{
  "vocab_size": 4157,
  "tie_embeddings": true,
  "init_std_qkv": 0.0226,
  "beta1": 0.95,
  "schedule": "wsd",
  "seq_len": 512,
  "doc_mask": false,
  "dataset": "wikipedia_en"
}
MLP neurons of a small language model. Each row is named by its layer, matrix (up: input weights) and neuron, and shows model dimensions 80-271. Each number is 500 + 40 x the weight over its row's rms, rounded and kept within 0 to 999. Numbers have three digits each.
After each neuron's rows, "fires in" lists the words (lower case) most often at its 100 highest values on Wikipedia text that the model never trained on.

L13.up1454:539513517557453506471514564452544518556526515595532469513448520468568526500478471478479438535461479505473494534471498544510523510489515627464462540562570524478477541488552434452452476507470484454512469554449487498468518440475525546431452492502469473505533558422503474513524446541437591505499501575565499468467526475547452460443443555531497397544567435493482544457477503491492449540458592535532527430492487517496517496511543516407568473521430569487475476521464504493529479475513555430460506458403495481559475472514504460550469526524473555463510508477468461540558543511441540400
fires in: "had", "has", "have"

L4.up1460:507489515521451383495477477479514499456467479423466559515508508518514578525469484485516590555525515516458457458524596482445484505463488482465516492504568502495409532482523566461561492525461462500500612483510485513531494580523456531528539470441488436530502487409535469496459476513448485455460468486488449459550571483565508530447463498523509530525462518522447497516492579485508463498468507520498540434535486466545455428523499566510528448498524435472564487503480463502559563552496484499500533542502519489508484534474492561540521484456493529472380481505461437439509462495528481472
fires in: "he", "that", "time", "utc", "when", "it"

L15.up371:564540503492489525461538444500545501502470547410513562506457517517462510449517461480476541481483495504430461477455480426521436533479517533498489520528541477483430542479505477548484496484599503459526507493470455449506556536489512520527487495402511513459480508427493442463466533497452530433498487398608502500421522484521473529464469459469489482531484519513447573558425472510539429525464480464474557508493560565559436492503458520472458537492502469501513475459469478582540618476418551489470543550540490528489455486561375481504445556420547531557422514469477482455528506440484469509
fires in: "as", "that", "the", "which", "to", "and"

L4.up1408:507494529590481444509496575432483513541502550462591452462461526385470514436487456548503502506464545498479515475484486511559477517446479448416495452540509507535501526551464585482519578504454583517526451471550444476501601489455532545452463473560494492430500492526526508518500470432476500465451555508455437527550493561539465459438425489617478449501468473549494514437467470477351437488488519428481450466515472433497467436435521556496439554459479439469471526440454499536528523569533497501520510498483484402518587442474472466396550465516519442493519545501499485453498504568577476509
fires in: "of", "chart", "average", "later"

L13.up1363:564526483495495461427498472476511502462466607471517442519473460375528488491542497502495544534483542540521497453466425443547478508520517482516446471461510496529449490523501484519488549550517499536533510483584467389418557556523498496414439535460539470477531535505548464443492460513554512490438470581497509521482495559509460525414483532518500473517550551561507549454466555490456506500577517432485478516449523465504506480433483456484530465466499558459516502479512512494516611465533502519535491512489456563549479493489474509522527486608444500500525531554488493479458501457479492440
fires in: "after", "before", "jersey", "knott"

L15.up505:522487492522560573443436521459475516473478526508424480451527561447457491472520437542506480533450463507505493468554457506494410488461464509478475435557467494523489453441453481494517463465518467484487523473506457503436512528452490451526480481502543563465504502522490416522486496438487484516510465436521528495488529436486515474476474505423499492423485526503431534437434471491466490473523490496520489421528527433482514504513524476449524510543496508526461489492521482467538499487477515449509462509475473491450430467499432533436499474495505513462440558415455475475447544543457405415
fires in: "the", "many", "three", "no", "any"

L13.up1174:403473484448531558477415456461553408419503484470495566457433523468505435507491497559499451522515567560524565508529453498523567440473446516480476492426519517549497496483487473624530553463450501504494533481483586499517543498491512473570491463483491498528504537538406464524473501456463509510499523430469480477479529478451474516439427458511492498452475531479491510478495512515502454375537492515534511509449457434484515491520511510485452490598504498506434557523496478467541521529478547467582506581490502459528484531514499531593517437526449505483409465423444523521510545501586513467
fires in: "one", "many", "all", "some", "several", "most"

L4.up312:490566545433422523511421437554518516596492530485497415533510509464565487497501503501482494518457464496570489537538451539528426482463412516482454520553530522506473524516567502451434514457434548505441552514473484492491462491510504510505524479529435505543484539410556520445428525479502508509503480505550496466495564525550432471545477479518420492468366533490480561557524523431455487490536488443541533580502446491464458495503445452524508540488532477558513474495557543472486537449507456475506574495489525482509482536449444438504457517516461512511546526494505494472519511560465477440
fires in: "years", "of", "times", "century", "used", "place"

L4.up845:497507492514478466498471468541512500470416474542448506488521529489564478525502559526533431446472510485547527460542521497502494519488417490473495522532434517584462540477500532507451499479483464470471504455417526541515460615522457528529458566474527469499506523503430493517445483477530466543497542491468511489448484546513536540547488558428493445559487494491496529498517531468405523496493551490494475522465480469569537475584497578471575547572490576507486550510568508516495470626515444466538471491521577487512520461425419471473522472459607456467555459411458444483481523455537541496
fires in: "of", "time", "each", "re"

L4.up1493:517504489539500554502552496493433482522480523512490498509492509461479469480454440495462481500522510543509507483487478527491489506588503524540480489549471510507541541464522533493499515528503532502498495525496500476566489523464553510481478518531598443536489532554536422576500502496515560491475522464475497574556460543442468473499471521496438462530521513494483546489474515502474569407481471497605446404514503533484441547485503557423503502457478537530528448504466420509460478546494500504523505500484456435460481522453394478515532456436556529538422528519510473514498488510387510503
fires in: "of", "living", "communications", "athletic", "atlantic"

L4.up914:513544511468474462488516507504551550548432489555527482468503449453511512515483494520494445460506414585520451515503500513529462492533446486576482543514549537414465511416552484486480589532560513550487527497492467485485604500544499474517435451457505500515548470521514433453486452513550528501550558583481507483510481502543529458466500534508490458510452457568543610478492496494490488453569522502451512485495426500525470446587503488499556527400482516458479547518499483569480493561522448554485516452511481515482556521484438431498393473535515439519521517513479469456535458472437470420
fires in: "of", "number", "code"

L4.up568:539491589426459500476571465514471529467473517560505468450505546511518487495484617494470548552483561472520528482512500473548541530501466507484506459478459516522446458528502504510496501506464486535584498532549519507528525471480588479471561551502536527468521477452544524473528546467587532467446538475486499568510570577514526556381455500501452532532534549454498500459483486473485481532475451507482513451579494481545433523505519475460473509473532602459513527529500568510433516539454508577549469476465439384530477534511488444489476533431515481457491440490459510460519479508485467534
fires in: "of", "film", "for", "isolated", "anoual"

L4.up651:570477471436435487460490534495589491490465674480483520503406472515461445533509555499485540496475461539488536489522541497452525475527500474497526510560553514458506573458496496502516510492452462542547544471487550535530566480564599431575499493506553466479503507537486481519484476573468487512509504496495449519534537514521503468483499508495410567462496449467474489435471528421489486479473513515503528504555504467484488484386600482472522541436474489461502513520534486552433429500462512576486506479532520453544528542469515439514484424448527468451477485559472466467588508463499497500
fires in: "of", "mar", "mine", "mascarenhas"

L4.up1392:558457496465432485533541526508506494456497532470503467473451542545547582608477523489453539534549524490471468489542474494497583495541474558506513488541532530505532511471525486483446508499508556566517512556439496490541434552485503509508463546529558500471536514554509553428542534504432513515373467476472477512537543462493480579462557485538505525481524562502510453524501490412481530466449423484517486483570467506476468469502486462476545477515490516495528489554500485484466480468465486526418513539473446454574467525459455463470550474465451521534486514525497566504496563456451476506
fires in: "of", "for", "hyper"

L13.up555:454472494492439510505488576514499479543464458463538516477489508418480522477545549449435532557451461515467523561505439488534542501489454518508509498518527515589540494477508527466489497514537483506483486519436571426522520492514534528491462493593504454445514533504545452546490494532519507521570503501576483515404512493470499524457479550590464485477563520518459509507531498523478481529528545475560505519488447549501455503527470453500428473523467547443473537561498499512506506533544556565512455582485479491526485482510508454460511516515452520448469457478447514480516510544554525523
fires in: "with", "m", "has", "of", "long", "miles"

L4.up1175:512538533473490518424477483473519518540490561568549485481501455436511519560490489552501498449581551482481481566523510528572510534474477504536457519513443527555419525530419495534480517490518502493529561471418575449470572482499489478580505522492558453485524571544546444497541533528632452441577514515554459507461442446470527546499593466541461520496499556494528470533487449484467534531464499507484520484546504520557476465501418475510481482464504532548467476516504489549498594539514463530519502488561515545460500476559491533556530458551459509478540522445459573502526444535480553562
fires in: "with", "at", "due", "in", "based", "for"

L13.up552:484506503503474524432523520479577450485478518497556444514551509537507442472560515528495560576506425512480437497521446452528527487534500521466563495552491492493533581538505549529509573559491486436478505542502548483527536521497415522522508508467509535462459547413544549484473456581420461509487566543524432514423529534544532498510514435497489490523581566508482591431466503509531542582578433472534536474572538505493501517467521577440508484495503478518475514537554524538510572496460517474526418501535529515435570499440423473475543509583484531498578471507551502499502475495551495499
fires in: "at", "was", "held", "to", "team"

L4.up73:490578497484479530510523474420458519488579610481522457543456523459495510543489458528436512570519496521484538468516500509508495568583507544462569416478537532507391538494545496444515573534537533516499486504460508552495532442521495475586528566517510453561514510519504553455574457540509540504441478510452465568495562485502463529452487451574454538535462506541521546482474446492433500491512478457495492539464454492514449521520553524421544475430484523521513520503470466565436518485525535488505496443381526448511455493489481452491473501440529566546478521445402587503423497480448481497
fires in: "of", "de", "du"

L4.up422:518512523508472458588508510464474495543410518438516445514506508463539470503507526465526500448490489575530528518510506530528438527523563456504535490532477541418419507461478489439521504541446483491488512511595503498519585486486539479432556510546513509518463557544550420480530447524506499542534530458495489472555510508508446475493540476540531369529492485551437550511532494427517438473505491496509515504501507493534536510527529533547545534483557532480485475491525484467495504486543424509481450500500476506551552502484495466523448544470491493484465509485510417510554553498483463505
fires in: "of", "bellator", "formation", "blang", "operation"

L13.up1206:416448508490443445561442397504507560479516423456504457519503516456518488525516495438475528552510518483514516533444489588545481542397536408495464554465543472448495540462523539502398548523561437411463486494510473517439498536473504447515490467475511465440389499521534475510510483449483488466445472463475552550500482458584523497498471495473465471485454549539491561518366460407471454474467467510574492405510521532488452513554406445487478520500557508489507487436499522501508520458462508449492513530523511556453548463509503508539503479479493506484449457466481492555466519423537470445
fires in: "and", "announced", "soon", "was", "that", "later"

L15.up950:511520530495490504482575487494467488487504526453519580564526484474497499498534571555464512434563509522532513524473471536432517517445534506442626490476515517497487549528486527552485468459539499429475515437492430524540438514458511490438539478477466482471523488530518433508462438391505503501421443489488506519547512525437490516502535506438504549468526596513441526494488470488496477462464412493478551452546529483523450450507477487526466554506512505423472519525452484439484487455411506480523448530481463483488490466520559435501435562513486469487387538487469448422484475474477402503
fires in: "to", "before", "after", "upon", "the"

L4.up768:527456538416555446496457424459467517512534512433558486502570483492504560562424549534552529446535499477548488544515479484501493501457523568558471548504526543529526463542508419530467444511514499489552512509503490509458508423499431569479505440476500480475434509477520445444479520570515499559524506440467522490508494453503533487371421477567521460511531567543455517499487525539529497545533479533472504500509477489476399438473426580511522529565553498465465459483560480529479525521499442565528479448514491523473483516468552522574522494527486469534467485490439509523497521426487502489
fires in: "he", "she"

L4.up14:612534545546493509474573578469524540505444479551484487528520458460530491535560497508500447490474500508480530576474571458534452457490469537497483532429519493559467489462477545512474488521535505548587491517452476487521529454509429535542497512486534476458567496519508441503507430469523524486501471533482446496462508500572492493447476491504447543561450487505475586511484499486495545508559499457516598497485472499487496478584445472459430486506443387487497487515524472491531609564450580518476503539571512529477491464478443522452460514453489448571529462520475515479506481453504523508
fires in: "of", "to", "and", "that"

L13.up627:554561531511480555530453490447478521515468495481474466530458525461528478540530409547462519518455532470469473477504561486520422406491540478461508497518513434448471541514477491570515545510518462532476444493501458470535421514412545493497505462551434510474434451502495425500535539452495529514532555471510470453514481427478485521522495505503508444534471477531381488495485460458456557484485547501452542535459458520475545444494513498416513442494435543474496507470500440505491526518487546489501478449531477506498467438468525514475507521487516505486455579464519415381541503424493480452
fires in: "the"

L13.up711:467501555528490528549574509450419532507487473551464531496517518485576574495468480518410511498505449558416477449456547382486433520491488520532544478452467497396518564536554438599468457446520488501527541425526459486504522499577514516519448482520586422460473490463506515520481451539520454551486473553494498475531539534512565522490443511497479503502526483467425503473522474529510452453521541462530493533534517519522567494496414541514536438519488537471520572467504497546511480482445487538479535526517493542528523503458461587566502484503568562626484520523520464534544513450482424531
fires in: "has", "had", "have"

L4.up1322:555449451514465507498442608485514448526554508530490515504464528499433476538552537549528498556478505506550437492524491393499556492446516492476444471487500448506534522481481482481504500482534549490544568517462546493551499515397471514470450517537495486556482498466503374443471548531480522502531463441522455495524415558500422467519543509572510425472441517494509466417516456538451517520586475571519549478493485481492540435581541489492474565475537479532456478457510494446587495513534501456500457478462539582459458440485468445444584515446549447512417504461518506500462532534562486497
fires in: "several", "some", "that", "early", "many", "said"

L4.up669:593490509523432523461573484489485537522445535474520515535496520518486490488443472504476510495488518577503454509458493436509484527529529551498461474498452517582532522518484589489528486448555597472530536500498472473488502416440449424486547466419471484408515504584479486499530501510533504408535447509494406546586441570525528448523503483539514531528510516448487473476424495534475549580422466468494462572508511471483455447531532591509530544495586526562465485468428465539414512484429486503493466448414555519509496485519440510505509525603452445509539512518459601475512552511492507474
fires in: "on", "in", "about", "to", "with", "as"

L15.up312:546539537466508514545551473539456525537438508484474471486520541517571519458481560465498487509543501509443544479461525387511512447506475597496541472497539505484491511503482515602555474505519487479545403447462535452500508574511502518496519404628519543435494492464535518476484537519406460551496469492497493520486514525536550483487496444506602603500528452490503571452455461462509545531498514436460433560432564544561466551599532537509459477455498535473580517494567456573467422451451478441479496523543519453553453437476491479539533495439497519419502512511492520547514523496487448574
fires in: "had", "has", "have", "prior"